MLP neurons of a small language model. Each row is named by its layer, matrix (gate and up: input weights) and neuron, and shows model dimensions 16-111. Each number is 500 + 40 x the weight over its row's rms, rounded and kept within 0 to 999. Numbers have three digits each. A neuron's up and down rows have the sign that makes its largest values positive.
A block is one neuron, or neurons of one layer that tend to fire together. After each block is what it responds to, as a language model described it from the Wikipedia text at the highest values.

L8.gate83:386501509483553528545472486545507423501514458512518520516513523503455471484506432555524454427543589489489506562529511546536548499508486476447496468509479467511567537474512479467505497515532566518531554491543443477402528508554504489513464622491492474474531525462586447480499439480495475494
L8.up83:505466445441504571466471518483493507503496428463509493502500493475450520501476472569482435536479420597457494478462477456497515465545522533478445468504429471494404466577439474493482460466511453438551448470498498480437524519490539534561532538469507519486448527523449435476537414498459566503
L8.gate175:492480546473565512543515521486571542512389552505507431473478523468533487538533526505493488562510582524595532463504477484502479410571480583541481512570476455499486459505429477518467478457531518527491536502409540453465491525451501438530416465531456516495456517536532586542577523495492498434
L8.up175:465555499475478585431509550523534406446538537481524522517417486540536528516496527522514589421448556467485514495500531536452471479498478478537399510507468519553462546490498492506512439481544452514528432446450497463466415476391548526551416462525494512526474508499453530518443433522471549465
L8.gate177:529524567528452505430523501503476505469478542515487452495459397458543459463435499587479455456468478590589471496517462512542480423509548496493518444480522494613475500509387467527499488494517477480504527508445495507493566507519498501544494434502489456568495535491516476537454420520457490476
L8.up177:543538516437481550480594423511509505518477478547538419531478496540474515546532440557477549546505461529498527489451428465577464421484539511446457455505554519413392504551509507434490445526516486455491468573467466514511449596542501497549466454514498455450496534462486450534424522511508584545
L8.gate188:524563470536475499435500517592464479501492432405448520458540503488508413468568499458483516497469465552480487477460533517388461501589499545432459458526461504508547488485458471485542447525496493523568488501441432511479578492473601446448462500482502450529449555447449498481469530546539471497
L8.up188:520538468525555481532495479485508556474569495462450553439519511469502518514564490498485481498572485523534462542488465523514437483504453523492526477481501530525535473429519519522511526490486513459503463546490481482542489552530508490538413539456459454486545469430419488538524474466460477530
L8.gate201:505471484554514478499525489525578511460440533536459438518556553522488541495501499490524502490482542541515433509491460515451456491490524486503496496503554558483627497474510528532509551487564483452414532488444544520510523506508516482528462511468442405501530483491515472496581480502416532530
L8.up201:521562507503457509490508468584487470469508428530525526415570555451490494512508479480486472424581534458501519610477449447455515480545510491517474409438467481472469458501518510406553504511515469505448498513511495460439494497565518518536494513448520513518532494470430504497395475548501491461
L8.gate267:521564497490569557486468468501527499545418497561503446423496513442444508494430523455423459582389446434491457534497496526569526514539436518502481502448496514506462509467443496474457477477448473412529596494545509488486499465425587553563454480509473436503502419473474446590509518452560433561
L8.up267:526432448518472566529464551482502518524545504445443510522510536449455517478488515495508460488465557500436504488496532501468530591512480526495474450533484499445567491451526492452500487432533524547432491531494458526569504506397535462534481509571526463487440530465529503459540562478504499529
L8.gate274:491549488446505502512453522540484517519461507447460462498514512508496575563585382488485544460578505578588493484499453497506464549531497514534508502493445563531551529552507476497466487566481443462494496451503541489544536511624511558474459432477499498487460501523523460508582467465577487496
L8.up274:483463513422534544527508523476481432475504491565464453428522470502575599514478505494511476504567471542547510484480553506464530468453491427517496512510481446478529540541504518463507508535439543522510499390483426495457514509545522505466479392479510542487520506510491485530504414484494463491
L8.gate287:503521508564505489418436535517581412518481465509407481488547488471548451500497530513499436537539505559490439453419581578426514531496539541481499440543535471430545496549480432530539452477514524409573525372515501469440550510518491549568521499512484458526523492564546506451402510519523541487
L8.up287:596482464443573535473503478481457458526477484550481485473468480509557484489541479488466495538581514521493445439526419475525525475512522531474551487506495535388434470435509556496500448508503527528437527523538453473541464449482514471436517455545532454452560443476478426532532459477490562380
L8.gate293:534525633513544568466520511500566404467518494461501481466554488487451491586455516528482446479546461523505524569529436508495465392482563445455482483507478582519481538447497502466466491452547482544465455505424464457541501565454550440551453504507560518479606485526470442493536480473469487472
L8.up293:536539456469481498501472517517415420526511433535437537566487490435494464505478467475454510460575490521458483449538460531490508475475502476468515466421540501571561525492475480491466454444526502526426469500493457463490445501450513487521523523508483529461579504431489530474497499444477514458
L8.gate311:455507509471515516497472461556592498397535540501489501513502447470448515535499568535541434529479524524466457426522554508528459497502500518460463535511469503502579518557432492441478447509473487505511451455604537569562523495465562516427474493497476545522550498566454507465543495468520454509
L8.up311:489522451515525441502529481463473480489542485535483442510504503521484475574511507510400563552487462545413463446486510521478522462454433508449503448443444444512528547498500526458479513473455527504511552501566509497415509476485556465461514556511474493518484470504533535544518540569535505459
L8.gate332:514568513536540504439499535518526440479452431462451413514479489437477490490443504520453516494530456474548464548471532559539540478494467500458521511469560467423493564535442502568470502539473514555463511465461558498445427495563499479468502509466494505488504573453454545488571480507423459515
L8.up332:486517429548496457519476533475400450489494580549545462508477484498496500403477470523578507514463537521551498461424507507501423570525447506467506524504485476464468476461483462444502515570452470440507562476499501476398448511483510507584526444535490613426553521524538529434489485466552483430
L8.gate335:437440440475496510484514473523532462510502398460435496510473524487507480597500506519506477443470541543517472415472550512487491494492475456482487522490522509509572514556426510524557480435562569520555537535397478460485540522503578507573500487590467524488490432503516483469433519468572515509
L8.up335:571462457498528448469484488544531464503485402528518475472470417519544506486432425536523489491481467494575515578505445495483473521546468482581514510541521478467540519484570448482489443504477494425472580524535474497548427505481546473559476578461478494603476499520538476568469501504579513492
L8.gate402:505468439498529487476544578550460437456519539501498433520483519506563474381517440531466483468507459493418488453463571501516389523500474548399575489505500544549489494558456457542494494518503504516489491506408452428451501457431584423556455528511487519456437492516509520477510549555483493482
L8.up402:506506513544515505476520517493533477555427494546515490450497477503526504508541554582469488512514581532488527417469459491518538479626492528551482532397510593501521472556591496452463592448499466430556514493504519491462503556497478448547541503482449478460555460496540545426519475501490542475
L8.gate462:515504490594503568521502511504499539494522528461562471563518452531549470470505516527488412465407552510421537446532486530551452464546561476502457459473502476527507509596468500492521504527478515503468552515389491563432539496470516507564443452504576550547556465518553527539513420546470504485
L8.up462:523446548444515501466532514526500499465478581508441442502526549484568481510512448431438548483565558487484512470429476525539470470598526415469551470530528505463449497484457452483498469505546508554478425424470529510459458568538553545520498509522596529456562485522475472513460505532516487513
L8.gate481:530462447540425556504513551472488547565542471514512557451501505501529537506523542533542470483463482508515507449518409500473509487479514473521563528478539518495585532509495467401541464486513503500518485433516453485519445472489532457554490471545556485508429548576490487515522435473481544501
L8.up481:523463508515432563480565472539509486498488463503565480513553457444465537481501474551518462517448534509472462509501531504459551474563453442483495505561456429463496420502555486429487454495525537439557485492462451482529557457493513461490526556537485482542560537448479525524505421538509503464
L8.gate698:527513485494508540496472440430542409486546439454522496493531510530462525544534439482446578506457507602476481559505478541512456472473536522518481491430512460466613431586507525446461574518471496485482500469497467560486515544492487450520517486556524497512461571468548493482419447497506524518
L8.up698:459505514442518533498528529532561482448547526523460517392463476577494499520568543453450409548524487517473582482504490440515509527530451475487467539507491572497617558519525459526553470448442542464505481486504449529502512486516498464502486464491548448502516467507531521517464451567512547482
Mostly "of" after quantity words (one of, any of, some of, the first of), plus "and" or "&" joining two names in titles and tables.

L8.gate47:523502489502449557520428504409525485459580531540486560547565453514509511497493498513525490510508518562554516411517525466550521527539498453461536455491532476578640520456524451513525491480444416491502510524598449462513472455548503491453516493456445497516443457562455520438506478515541514396
L8.up47:541483450473504527502508508452525480541567448473518451482556457524555460462586453478492505493526477499471481491519531548465459556534504523444510469496509437548622458406508500479504473429478498518501474536440501428483473464551464492524548543512558532524463498541448458494496540506479496530
L8.gate196:457472522466405511525499523560537492545468497506504523637468515472457515552481468472517491537530502478560475560479488528556497534569564453464470477483535528418536549521462411525504504428523467416599470532551538557471624540464422475504519526470553517533430509508535468446509522530481549504
L8.up196:440438510524481524554456474509511503527476485505517551552496416453501488534456470481508532489439506535604498486508418485504471522541478471540473532548519518522486537498448482519495434483388451481565542456481514477471568494508557508522563499518458516519513505578516492454488506513424503499
L8.gate197:539504529508448411466511528449549507511556565490502576496409511454484421527551458470482498536488468540461458498517546481517448497502538445475493463520496486471572531454436522527514567501600561500534529427503533534483523499503519534516590526547450471482465553475578479473497523459455529524
L8.up197:489503540584479589445556567476518528556439475476493499503542485445480545426537548463496423435522491487494542480437467530482508476574521497463471546462537467412580571451509521458505481466538474454474478468526451474466566496520496440476440502480445451474497490450518468451553517478528483438
L8.gate263:501487461585459591563448508484493528445523485481451461550505566488549443523531564507512480492478432525467463506521495511565561502470508509402485479614496526482424518501482456485522498543500464475442497448519519455505477494450435504487484512474495518530453527429515461490543560538545551526
L8.up263:545522499490504521522495565518464506500526536447486488571480522460491500476454478497420548482539517549457433500513543480506461535530475478528454505505511520476551490477487546546409542447474488486407606443475477534472500489534482523501490523523601487533510574560540468487518486500520540495
L8.gate280:480511475481423537484465487556456420511499410462539498502463552439452498471539508585477509500547480534450521493484477498514492522578511439428488588495498467512670487499411591477480434531483483495505479566463541502486564512570488469575471506490460491518492499531498511464551536527521534465
L8.up280:476569497500471678537427524540480440419584491514522465534523535517430507460555488507462511497556505524489536467460436447499566521488461521445441501460468460540609499505494559485495431495457510531466479539504497519567480481529494508449503492503486426556505414468543490532538474505496525512
L8.gate371:525532440577494492528440537610568540510547551545470573537519443501496446488474471509484441513541482520416457538487578550552461523513499526459453464473495471557528528469533491441512449487521464525538497455540582450433439515541482515561519456540475498474506474439527528509550489496540418524
L8.up371:508513479483475465533463516503557530453546511583511487512576497570406491482486462505539531516511499531493459481547481526489494543520490352481534505462516565510542477533478498476519508483551487538555529479441514464540414466476523565548466508487501522514538494486483580507491488582574506475
L8.gate388:490609463559501573547357568507459462437589499542566466512457504503424546433478517506428459514521463548526533464500499529494545488523480459393486520491482455519529505506482517478507494466472523550472487562471493533592500522549519538450524425445476518472467510446528491496533480492503469472
L8.up388:545525512518443514563466521504522453473541468470569489528449490451396501551550508541467503479437493515487465546458459533460513552588529415458486537468486462517584510491474572450524463497536502543556486497477513481561574475606527507518433502453487533519445439456507457440491405550481470440
L8.gate397:514483562478434511509467494486567480535529450570507502481505497498460462494508514550527514562534479472459553519475483486472408468483487470499504518503457453424508555495385503507451516521414495510498428482556472483510505510457515497478503481474532437494453568451516478483520524432518513463
L8.up397:508573465554525484454535489497523489530495473500575497477522446521528514460450518480477472421455514542492493519570545533461469453430465489550422497462470554540630445519430572372477469468541477472505462540534516509472483516533537496493550550510505550502470507513531473448536542380530482458
L8.gate414:486510540576452470525543539484525563434536504470489492579530563520523518444502446538547488528516422537536492477499610479454456487473515433509533491466507446482512450495481540498498465493480513542515453523559463476521467530520489503524563538484491518516418510462515477479502494471506486528
L8.up414:510542506505528496508509508491483495508451495574556455491516454521533528476476479468506431414456420491494417461532528478557522487588508515480439465558485514454475532538456510477540549510527510466550483451503509445549479523542515506449529556457422535416473512427536520521517500518478499446
L8.gate416:472495483504532556470450582482542518449509539503478509485557431464531479498476497528521489532458537522476458532488486519482440521535442515530516462466525446428517512529435498495535456579435513532543469560498478551526482540505525559486454488585494537506463491474509573544492557470585483547
L8.up416:503514487507521439495449495482528523505551510555525477541508558534575575570448477557507491568562524506488589491532519494465490447534515476455580520602507516538475583455482494481556442505491418526479474458552515482508463538541515503547428545481505431484452490574490422475581480546465523468
L8.gate429:461505543427459543527501548514438461475485520506519564493542492426503517532534483457490552470489486527479470505565545523603461464531479558481537471469543504528451489445454549496479468534497516503567487493509479512471497483549488537507479560446436422518476497441507560449514515481503456474
L8.up429:514498461456509576498492516491524529480559546477524492490538500452491436489509378532421445446483514512485517440456406539494497476498539449434479505488505512462543458616552521492499535438482534510452482482571484547488505486519503555523500492521511510479520438487478456518453504504539431582
L8.gate448:519537484530491465539539549505507425539515504403452443612516484446514486444499534519492534514511463503478486514567490474529527484477589528548490505466465522516543491523455436599440439473509511504502608508467502486445490522472494431395479570574496553510536515536522502510535470505506512432
L8.up448:482451430519433545508441507469533580560529530493521447482483610521496487546551450384549553462532504532486516502498540492469571574547553553491512500488513532519541480531486479481460458530487588439489469527463543502537497555468508537542484529567476485452498489441564531450599554553521508472
L8.gate452:561451422439459492504510497534483547434510497491533443547480490440482529505448537529421521601547474502524432534486426501569470474515580468536487499540480503487460527428549466516518496510498462465487501570517441454518481509495460485501529559458502610438470548527467474447405427509527540459
L8.up452:490506565491490455567520553521499516522442534506599456470382450393483551496528531496475561437486506518539499452496522452521498498499494464466505555556502519446374479514501580454546487515529519467419461448512489506494449540545476486503519509479462539555539486554462479528495527530595423445
L8.gate501:477514474487505503498450534490534485504487498600499503492476461375438563527563565523513511534533453474500486434510519582547451496575477509455457503490487516488523496553548519447547603511438555463517501467559554469529514536540494472513537504482439550437441515418471476508537559494570490465
L8.up501:550462531515539504501544618431535476478462504480479530569559467439457511494518524424531499593454553473526477485571574502517521532534495473532496548477561504494467485556462541453573461424486546479463417493458582461613519483513541504458501527468435522525463522426507502521532511521490463501
L8.gate557:560529454538540530494523486505431485455464516531541469543508525438530500481495497554505502532528423514463525529544513427505437489494519523448536504484533479519542508504478475470545588454519516500498487538513481468579453545532464534495486473464482526446471522549511444431494513501606444482
L8.up557:520519409533505505516481468516473522453479509467523469535457453503538509569513488506490425527483555581508498490476517503471476503538540579511526489419532472549520464509527523467494530465483496480500410496556506502506479464528504508528514487482483503459501494585515520460448403477509475438
L8.gate660:417511476535531534512439464529467556549525438473511543517526491489501502475544511450557465574551538486446537495518505543533484487522504464467497508507547460542526475502476500430556487455442498525486544547463492507444531484586531596514523577532553527557539453532512496478508487460514390565
L8.up660:503457539563503517538500553450441498545541569487517459525440541483467439512447502510532515566509521492482503534512462463440574471442424568479421495531542502447457512506512514563597489481503476536475475506523483509538423453478523489524457530499462550458490521504496433572488519461421497529
The final = of wiki-style section headings like ==History== or ===Variants===, plus occasional table pipes ending a row.

L8.gate63:493492420506493457483505506514549488470533471491461550509477512477527521462457454529500572484481427487519492555561481489493536462532511490561473446499528509488546534509526498499477539560545491486529451543483488436504520542506507501464505539478564541505499514513406517559550439530514560537
L8.up63:471507494573485501547450554486536499414524443541511490457548494516532543503558472492494537551549547524492537451463448446501467490505420556445488457494441512634419520522477458487562386553475509524569457477449534486468568496475581567481460489419585464565494486480469489488611444494523515523
L8.gate67:491455499508552512527551515469493506512455490523536475566539504506489455491485521501540522457539476533388509503443493496474460540504511526506458555564505546404534577452426551503517516557425444453436519497503517435371545595559525497484545442514526482544503527470474544487526501521589444530
L8.up67:547512524476521476495451459459494515499485525402531425541413542527533441536484445510505558526531503502481471463522547520513401497484417483438474435446493457439496496475510460529566546478472515566451586509507422579463504563500512490563528530398497551528474481536579413517503583493504525485
L8.gate74:520451495494561537542471490564475494430516480478505509521565466507448530434462427520532440477459531458514466542460530455546540434544532517447500531482534472512516537491406445431495522523549486519459448456550448473388498419469537533546518607564440472512475482537459512494513414534515524510
L8.up74:503542537463539482483513444504576489465539540515458542489480472571454454498530531524454506524484479556476524446484490482480455520490525471413506510459560534500560523512459486522489525539514553510568571521506533497465514489500566519526491532428516493493517370451520514481535489466556448425
L8.gate112:481471510494519504460528527527603477518557443536492597491532521457506488432519568482532502494545524497498512522447481484529548400432485487471531452449447529529434473479527504475446423493496479519465515487494516580492521456501468468572509496482510579569456529546553432451515412445545443569
L8.up112:551504568487460422484573483508539490423530437531485542536391421464446464485516501493465494518573445459491455511454439537496471528491456449489506453450466529497506602516426531482476483481507530542502562419459429478494463512509485527493471462554514503491498480592491475486437450508471479533
L8.gate160:463530485502478532520513489509521513520493482463525492387461534455521507617557546479516464480484518410433455482495557471516480525458539556522461560450491468558549493527613497532476543493473424474398503555529422495427519481499514444467456508509538506556493539500500576536503530480489533498
L8.up160:499540484510497502493482433477490549519538477507441432444522483466449481478428519498539408548465510458533443510490578469479506511430491518554510461436574569475425598509503456489457487463454574481506450512485510534536454482490491520537443470539504477513435510456511521447482477486516499481
L8.gate238:439458462528560517550493517482567530516475522456473441540488452469501504595500502515387506564512482490483479398523534413588453528523515501587559426536571441528527550489433470398530450516498487475460458527483507527481489533527555457533532518527484469514507550470562520532528428566562502483
L8.up238:499423565521444502533517530468513552470531432489512501536470459524547572480450447443458553485556467515389513547427567523449496439526516538533462555494536502577392545538532473511450430503454524568467464468531485489507505491522497534535490451548502419576529509453527476516472491450428488427
L8.gate268:431523534411539496538522510450535481431520555512509480535493510522502509490535563577516534572540418480541484485403467535478482463475515492500495487431512435471486512530482509547457530502517469461499537460532499572508570567589409491504484470461584453459549457523518426527456472539498533506
L8.up268:444559534559504474512547501498529525533520440471535518470492535450543447495432473487499584543474525458545479520556429441455502568472532489518459525519549462484512491484536518531491520553469480540511483452577484543552502499530550504456533472541524536521435513522525520549422528492426464483
L8.gate281:487477474506569501544631514483527438515572502464546498517486542463567485413557578496470483526506506516469539524522500533519556460529496522466575475456467482552489443490536527555570493459509563447550464546510529498505495538535461483486461483441550491517480484490569580542434504459517464472
L8.up281:477516465498430504492503517449531507374522448570570504526505420427487483537408467533581536506567540591510442487488522431567503469512586492563513484531515530473460520474494476450477483519494506534489519509503519453409519468501542461457483531499468504481455535531542492501525441384503443476
L8.gate364:464433541473430469519408533492572506409510497512433536466549494561444441568566547501487531541427508541510476464437572644468491493425443460412496456546542431510507533503497494481541527532510493466541524469513433481423596522552497560552474489475499502481529492476533502521538490493558553533
L8.up364:458465493540560404548418495437501554456540488450457490471541521536460512515482520551511531508568514516512519554540485575499519494548441542488456544487487451514478487562425436509513490497470530478510528547503482503445519555493493580584467521470504539555458494522485458464422449500525462450
L8.gate368:530539498498594483501528518460500440486469476448521453547483460489528514514455509537582510511487488543452531523515513536458476476496494540558553516528491560488429481497489519431604487540527481510501488435470450490487508511542488531559408501492463470432439478508469445480471491509488538509
L8.up368:479482533481460502475529484476424529513514548489530498457548489544527564465524448510537501526540501467575450634562538507489476454549538495455535479456531483486572514471477466532498496448508540575541458519487532569476483480542493518518554521521503485548466497547522469495454521572500577431
L8.gate427:522539510439550561474462532472491494485538517543540561424487486527520535469531552520450526571552440571542508523537477509485522476548530548474532465499565534468450516516507467491478487577448565506515503453531573498499505538471538500497496410477526495434567549527533421484449422474590550474
L8.up427:490424494521525538498517501492559511560449505527464533534463479478486507473480424551564480523580514527503529580556558544457471553466489506506512525417474498539466546497485490428547560593511464506433418554511483466427527462462508482539522516494460499499509533569550447578470521413427517471
L8.gate467:448461517504486501461562532463446435495573493419479492443496455496478568462519535463493510521444593531542485514519532490473520463498514488495511478474449576491545527537517576443505487493442507448533514433491516437499516463486510482542447469491427529569493428545469506441522488420449442475
L8.up467:470516492527511437503540490547469434540484535541496488506538542616596489566477537503531437538565519513488504512489537530484492461548537491458494500497431560530458472517527438560485562498399471411528502448511514532466584409504406531505465515528510555488509512531452531436514503501480488454
L8.gate652:521499452476489501535529501521549526542572518471508457489463490446464422514405576552553574539514526501463538439473567529467461512583518537475568581464506535595482514480480537498528395441495521474527475540477462535509560483521478494534445549488524534546486481514459568476473572469554468499
L8.up652:565463510510522494558501514547490469493439565499477505478446513434532520521511548513458481444480539518523548495444480529541520519440538522489564485456532446510535508503528487475444500468470471544517539413548490531551446442550593427495531520514490535537526568550541464457450435600501562536
L8.gate664:537413518468523525553463495518549512568455495556569488419487461495535434544541504535418532594488578469538506500496448556503514475513549531469449485454486531560488473543533507468488517529528423566474542480563427479564537523494455541506489538537522513434484506529433459528542474449493567468
L8.up664:499535457528552594545511483498554456433501467418510504536528489450513499454449452497520596504517538486548460494534502504459474497507490503491564568466492484417458465468530427512468460548493493521482448434398529494550530468462528518481537440474482509536492476466482489486498523532454522465
L8.gate673:511438479518505560474504453506591496470498492501486526459492579449482469527483571456553520512486501530528453582485460528486509490466512508436559499505461495494393449452490520590527455492549475526523504549387428506442517497471475498432496505515528541495521432534577489519519449428487525475
L8.up673:494466545579433586544433563483471495492539508519492449508498517546449485507498519554432552508431455519494427535481475479487474506470570498452584499488550417484507444519550516486527468507459516491553495461536525569483510501559403506451536512474512526561523522482538534536502468494530426412
L8.gate677:440517533506509506509491519489499523511565489523504493548530552482504537533471497499490547557520497480448527502531457475480512504497439515455494496522513514527518548426481510487504493574423520448498425449503460448455613492482593529545480428499500529524460441478525514459512516528612446558
L8.up677:476557452491466509475548491461523543453502467502522518476545499480514510478471446495458524486489525569510483551513488525480581495478542479408506485433521474458490545529530455477466510471563504443429556416470538459520512457458485527472506455506470444448456461496520490480559510487573539489
Line breaks right after the closing pipe of a wikitext table row, strongest after header rows like | Team | 1 | 2 | Total | before |---|; weaker on cell pipes.

L4.gate39:516473470446509495496460456535435461556498547541527481515556515601468464520447559580485543471477550499568463418448446452489461446501543502479506454502441569568497504554494470485499511436628436463505530548584477431495541540522482441481454521572478451460536457476496498467437434528527490510
L4.up39:492546606500503530494600480524434469571546534470482506447483421496504581545485548457528431501569453484588479541524504487459506461531525551488473445487581454516602488468538453462519451509534504508512522599485473454475442460547505486556570483546495505499609533483479553532501549529535489521
L4.gate177:505502536440520445496448552561532481504490516532460494458508433484504503481444502511583486493529492434538557439439524540462458451461488492547450471509537549562520540485485479453467501494570489563455471474454549514441417520521503473553540485499475510521528456533472461486505442480477511489
L4.up177:506518466445539489516536437491478490506490512437530544491457499429489520542519477464448529521524523485491577477508521514522520513509497535546471499492561510442507494503503426509545505445545539518475528518510540509474514538441532471482506516504449495509576460439468481501503468488590439566
L4.gate233:556508499600568510438480509520530542491487483464470528437486394515494510507490525438492553528511494493497517537518506490519447570559546496493496424526544557511525541483505533496453488546434557497474474505530580481498569389448477504528582451466511484542532452506507539456576455454470464567
L4.up233:540438499538482543542494569479493460478490573458517516518563484403525511438533534483597522449472499431540490514544499538496559485532554496582556485500504553473504524466483547431455522540478520582522523484520501500530504483506500560586499450537533474392460454520477468499538519560532471526
L4.gate608:547500526539529487537474550489526472483515447532468554524465537404465501548491538523522479554525517539449622523483485468510477379545523553433505508453455549496516485498531392501467441524483503496553480543568474478438550500540520473526563547519425439510508444498499509484553538499539499461
L4.up608:459505479570512553433529474545483446529555476508529501473453513483416582459422493508448421464505474517501488480442432486472466412517521547464428532459490495517435491492523447503488444509477488530583447539514497517487540508541552477520473549551427504479475454472492508495438494538448554497
Common function words, mostly and, the, of, in the middle of a phrase, often right after a comma in lists or inside titles, e.g. "Belgium, and", "Get the Feeling", "none of".

L11.gate454:526534405499440533498508517472492442477504493479551509495512426490533470537548517482539554518492495498579526495494486460495563525517560504473535573452517526470579494520491517509451445476471509515525516514496450541553489510485415443518511527498483549467509462530482510538462486513481462389
L11.up454:519506491480533560486449463481519543518521524403509488542484518507470482468568560472489501478471486461450496486430510543485499478467588512447535481454502535518493477523492500411486516479550490422530433512556573544511502459445502505433511477477499521549499531521516506539474509508467481449
Prepositions or verbs that open a predicate's complement in biographies, like featured in, collaborated with, made his debut; also infobox separators (Capacity:, "- Fields").

L4.gate185:502441522537478459488530488535481509517540537521453491538557537506478496546464460461441554539507539505457424524563563519438408479530525538516513479553558557525390447461543537532554471582568501524469461478485534497505578536518527549509477603560425447606557500489491425453539533471561412511
L4.up185:506494403444467446574498498527472462492552436452498454487553488544526447498451523524467537538456488471535506488547507496541557506508519492519530627522471493489401466530548424535487527483539489492542539514540503501500499485536509489485459509470462398478500488532488524473377507420478453503
L4.gate382:490460467547406501500522557468531513530548513425569490539495482475435536418462411469479461498443419465490500544497509533531476495512496466455472478503497479519501421463454487492544467485439472401482569495552477485482550536520483500507491569489521496516475564415543531501457521459513467444
L4.up382:513523543545516508552543462467507509515498473486520493516556583404568500478498492418521560469520470520535472427513620509551526508468534516510388535535483453586469575494482474503567485500503509468462524481506456553436546489487474497487523504498526451534534525529529567541473583501502507485
L4.gate562:560488493501468469476446536466517508502482416489509479470563486449447508438528541467505577578524538511486533511559518549496503544513435501470491479476546417474428548531491486454589492532511482555511511520532480497448561471528479451489594544499445464450432515545492457438450501520495534522
L4.up562:482520558449494567484549468500501476516505490487491609523546490457542478470531492471543435411541575468523476584481548467490529521554448447531467481525538447541505479551556491534475535434444508496511495426462454519545543499521505548456564484512526544472454469501529478535547519464517542452
L4.gate701:436474443528486461435515498438437507479440573475527475544565468536547613520460480500510445534537436521546442471476484612533499459504527574435531550526448574447474507492545522415457493520473499499466463551566478481514516607434467539505457532501478497458500538452583525491458481485545537516
L4.up701:522550519536504479473488558530426513554480564469458497436551485489562504542499550486529479511462488459541510512540524468494548481549523549500471545484543504446508487545466486450582533508503507446530502483526545511510578496544558501497488590453525556551513541512483513576510406509555486493
The closing = signs of wiki-markup section headings, after the heading title, as in == Charts ==, ===Pitching===, ==See also==.

L11.gate85:455473430530474491436477459585481494545523506495510537493482504496513482479521480546482472454538501523528432489475559506519597466615512471433492532473515484482637408493463564528500463509475471534456477503505514507455464479556506451440464555579519467505477489573493490446476504528486504521
L11.up85:546535530448513488494471479470480519513542442508462488535491561481486557495520545450487531536513531540421508510546543567440473453477476572491465464524515458522505509530478517595490487435501505515520478489525503487557433485417458464450470544533540499590470560534547525529522505508479533538
Punctuation inside a structure: closing = of wiki headings, decimal points in numbers (6.2, 57.8), opening quotes after said/concluding, dashes in ranges or asides.